config.yaml
num_hidden_layers: 9
hidden_size: 384
norm_eps: 1e-06
attn_scale: 0.125
init_std_qkv: 0.0256
init_std_up: 0.0256
beta1: 0.9
lr_head: 0.0059
batch_tokens: 65536
max_seq_len: 1024
MLP neurons of a small language model. Each row is named by its layer, matrix (gate and up: input weights) and neuron, and shows model dimensions 176-367. Each number is 128 + 32 x the weight over its row's rms, rounded and kept within 0 to 255. Numbers have three digits each. A neuron's up and down rows have the sign that makes its largest values positive.
After each neuron's rows, "fires in" lists the words (lower case) most often at its 100 highest values on Wikipedia text that the model never trained on.

L3.gate1172:121116134152160128132118106123105131102111149152141123150127163127103081189113178149146112101089180115105103159209130112107104146125154132218128165114107140152117146085096073164180108091086055176123088149142202136090202154080165119126149163088122094113124127079137087142137106180150140112057158178123099142132133134132100101100128177121149090143105136095139139102151091111127130083101107080149127130118102133130157113149125110177192107064123083142101166097159097131109117072113128080084136144150092132188095127160161137111085152120117133161107121114121140124126101147145092107
L3.up1172:136146181119191061139115140113129084114168215162092111122090144118091116101147101164074164070101111218135042170175167111126064141083173131155122153195113148127093105096187101141132149103134066151109171156115122113077125149110136144132108168138119142095118098078139138149092176178156127122156170141157146155130127153136167161106091117205162147104107115091172093192148050067096187109167161135122131112105098137138192150143084139143193171105173053141093126119162102128139070072112118109087209110125102123211131109121171139117048145148076111102094064129157150108130111109125125114
fires in: "career", "medal", "goal", "trial", "release", "final"

L3.gate655:155083149198077151172115137132163171143158128148114164125127119204155130067135115135070169107132156116122142137108129119149139093111178209105164114092141191126100147115176131115170181156125157159100099119105130110131098151113086125079060091181129116106139110042119151156131161148131102105119164100140179108135136081155129131128139120146109153118144158127116174119108180139097163110103165137130146148158074149151126120131131157174110072162156106130122074157124131172042181117194158143117080167071144154139070113116152085146173115119096113078085101169162137127184084163095113165
L3.up655:133135097100109129141182075129100046230075141091120181137134132129118140148156150181232093179134163093082120211097086077121153128122125121127164124117072148147124155146082115110156154191151088143109111116171118134116134165117121098119117075157085172050118080124117141099111123188113142126147105155079108103135093175202120111126184164178110127123133077169172128125089135123093106163158118184168119186113100118105153155131136077136135149103176204126196159103108138114112141146083099110136104166112093115147155098140182064171120153162223096182151119121091143183148170100178103132
fires in: "railroad", "available", "sabail", "details"

L6.gate808:060103150142164120101157120176121140088161113211116108161102137103134162084147114129128138096149188165104134101135106114144103114044106133141121153176094141177056089130165140161118141128143127116214110088134132149184117162087106087132105124061133123131178114104108116105104110118140077125118158099150109097124113155090153133160097118117117130144137120071118149188162138125097124146071126137151148139154087157205077132129116147134150139120107095097140079158140093132140140135135109139106195129075225171053107091115127150135106085159175056147121090170104154098158085129103114162
L6.up808:092139085126076138087089098158112137094162109110178150179139100147170175141162195149126097120143185180154119165185153156103113140124189149104116133095120121100176114105198087085136116147115110087132135129102145186134168127095128117081117162104142066148102117076155116149159090114142141122138054107099095068110153126133112143123166086081089090114086139119107135170152125137062144093185117097113114143176099167109093134172147161114130086063101081160179121134154178116135152096144114118109176090120209143127122076095129119052108107127092132160138118159075125152108140121088087106
fires in: "which", "that", "book", "what"

L3.gate381:134128120090123101143139130155063127159105124128139109134153099167137134082139160145045137166116137192150109153136124126126134183128133125185106169104092074171147133122123124115130162126042152153120148103183134113112157123114121136141098106135083145166154038100159176155102121101132109107152090162095124113169126107128127145092094118132108138125068165143081144174144176119167159098176160138108090138145053089171124126178107118178115086198143118156186118128117089126199164153144096121118078180184178162093090149156137102164171136146134159111122109150083077101116070150158102164
L3.up381:111120101105196100113137141169085114087132144083153120089142157144114151078192171182132142122117165187148092102128156178130144149150141132216093172119040111131081128155090078094112112071115155129187123182181096165069137173073108119204107125102095123146146097116113143166090070131148151104118089115086098120039129157158039106090156136155151130149077161132108099180128134171150128152169206128102097140116082149120119140109171150118118114141132134107123157140120117129092129115126100117164130122090097153122114182122148112150213101095091108101148093094121147165092101113158134132
fires in: "team", "species", "website", "genus", "family"

L3.gate852:079138073117136136112130148103130170118136114189152124097093107140148156138133104113179142083128140191121094104127131107188138110111134101105155183104103129133126127131187177106075134058113182131134149114067171114106117107094110139156142121206084159161158102131176145155151114156155171168088104081156142136117097105144126117080152096116122094097094093155141085112142090150146174076106116089148158152145131115077082076125131150074123134128157149161138079183128163138141050145125148154100127189094154176152109106095135099142149114155181130158134124097119155152132063144166169123
L3.up852:102154115106093046144154104098113148132116173150151117057113124106078120043141062114111134073110116128144120078058087155112144106148203136114159168117108140116136136125061169136151186097149086076108183097072169168124115121115151115074078107126202117160152117140133129142198117191140109093050093138086127136138155093138173095106114148132113151104063062159108135116099108105147085150137156117152159129119156162141153112139180099059130135066140119108136117112147128122094105127124091071115171157148167178158113091043154112116115118098171131180112124120126137180162141094141166138
fires in: "film", "name", "building", "age", "title", "album"

L3.gate52:183094180116120120126112136122105127157118110127085166099135087120142152104113147091090079121115205136147081146081171129096127193101140079102120162139131191139079081112084158111146102134141081166119111134154078087130220179137102125088125164167162070106139147149105126156108090160152109115072148155196174122131114123092119116102118117171130095129139116157128181096166124139166140178096149073085132108144114048152118157146118079154119116146047124134138104131136148104124179121079162124134113133144136146122155096137098116133169146156110125162125150169118094184117081186175119099
L3.up52:171125110082141117134137107112163106137077149177161179129070103149107171156120061132108131093134129094122100087089128110125134143119119097072141118106121124064094165135153150199142143124116115113031145177131054123104178116130105104120179095158186158159132174110187126154117097106150106134088133154136115138104093110071111077130129162127113128123086124145134101178103086125127121114079113108112137184088126171150154182114148197114089136145152128162107118122176088159159106154112146164158102131124109189151097083109132087068191088084116141154167117139111153194077082141160168117
fires in: "votes", "party", "place", "turnout", "conservation", "distribution"

L3.gate1027:215149121141133119130137145091145135062138097157109115108134119134149109128099114139101096136193139185114156141114133090163108083129140125158136131185148105155152142180218168116112125091050094136111115073096117057136130101068156160088139156186175113080209079084115119183079081148148102106059083108161139118129089104076167091097105131130182145196118124110090074127083173173184114111129151072155137118120119081112135103139121112077140169139129122177093187057157113194142119092172163166129155093083161143172114113115111188061123090139112121109069069147060110231143149185132109057
L3.up1027:136144171162096170087106160089160131096120102156245109167136142055112134147159109210137141179195118115119146138130111087152107146105107157137164112189133122179157118176197212184133119103056063143125115140106150097108128129131141134123131133098143110111097119111143136111116063137125104162131097156155119088187088173122102075112150217163148129117086088135126101085130121072128141119116149146102184112109123095128157114173141109119125151110149122128100169063102173142134112129143117075120159134180085159172149130132122101081094114180124147129110108183123174085169161185129174098
fires in: "joined", "contract", "side", "left", "against", "for"

L6.gate1354:102104094079124111125147159164103112090129080103146174093131113166162067138146131137122197140126090086108134062122152162163164110139097105093107073106140143106134194170135132088144206109113104190101138163140101132127146115123127151162193128131085101147149105133118171170158089089147111146098118132137142213151108106131107108096176142144145177078101108172140109102212162174187163104099121115133114103097093108130134086140075152174115079057137201124193097169120107119125147090143128204114088089078119163087115135112107130135118127203130091109089115113142187106140113115105189128
L6.up1354:079220077111139140119155160141123114136175166118216088122133150146134085138105117142125215128112154111172124067168117196129085098142124088088138116131200079103174146092112158080102140146138111180091136177137119072126105103121111187098147081105125086163139100114132086122144118108121152144065130132115128132182129087123145175178152159126183146085170153128118155110147163114144118134119083148116121104121074131123114112110163167163135048118107194143173131133144119130134078124165168083138117153121135153096118174166088162157118135130192148094136152143171116107168158111177180107
fires in: "same", "this", "yes", "young", "ones", "results"

L6.gate489:153156143095146167122200116153151119113136090157099081151103081129106101092135134145148174129163141100118156161082134063121139128120148105110042106188117133146125076085095110110157121178103136133125107148108102119111112129145126141139158160111113069177109129082137150154159129137127106147147113115085220131188039123108109080117104152092109114127149118173117188108122091086171153117151150123107084108115098134120102093071100106102121147157155103135168095132118110072139122146118068161130130136092130169120149150112117124137106139123107117106141058132139159103146122092045056116
L6.up489:161105172130095098117155097139112098128156115129135119129144100119098126117106127143096191163204129145169145092065138093155082141182176108080125096187144156122089158137125171094158171133126095206142093085060134187071135142129097103104157167113114183210126142141111161174141088163105161144147154095131146107144142147145073099119160082093114085143075073089144128082137057150094128115094110129116085091134104139069117060123156083100089106117147153135139149122185170111129169121157117115132130181133072139156143132099149081131122135113162141117170139123157167173097103117113091127
fires in: "he", "we", "they", "she", "commonwealth"

L6.gate212:113124128119082193131155217124122099065107073138150131119062091153127138056153140133148158144213138158093128147101147130167121166109130099153136162145180121137129117105188101162091114078100141155083187151106131154052173129095090133137129146114150142118140167118081175144171091101145158150088091169118139169017155090113103135135107117054152116135190179121186112112151121121075160048160065104070146122114171057105117204143147190125158118135152015133124137142155151157130093097110101089144125109183088204158110099160141128101057136110150112152127136143117126143145115139061140098
L6.up212:132141109189120171138131108109199083139117130114106162120103120108137210105163121108121170155115126141121108110039159121119163141114090084091134092101149105175141135136113131121052082117129148174151098112080171131090108170141117103147150155106107119053103134125098194098196131092153063151112130164100102144128086071127131083123112086043192182062147086166091127129107138097148103105143099148126080136095154073124121090129122171078121094115170108159162120140136147146122035082158099090153137145134213179094123127095117124133075121083138120171113145097162116122131110079131159115
fires in: "young", "year", "youth", "you", "your", "yards"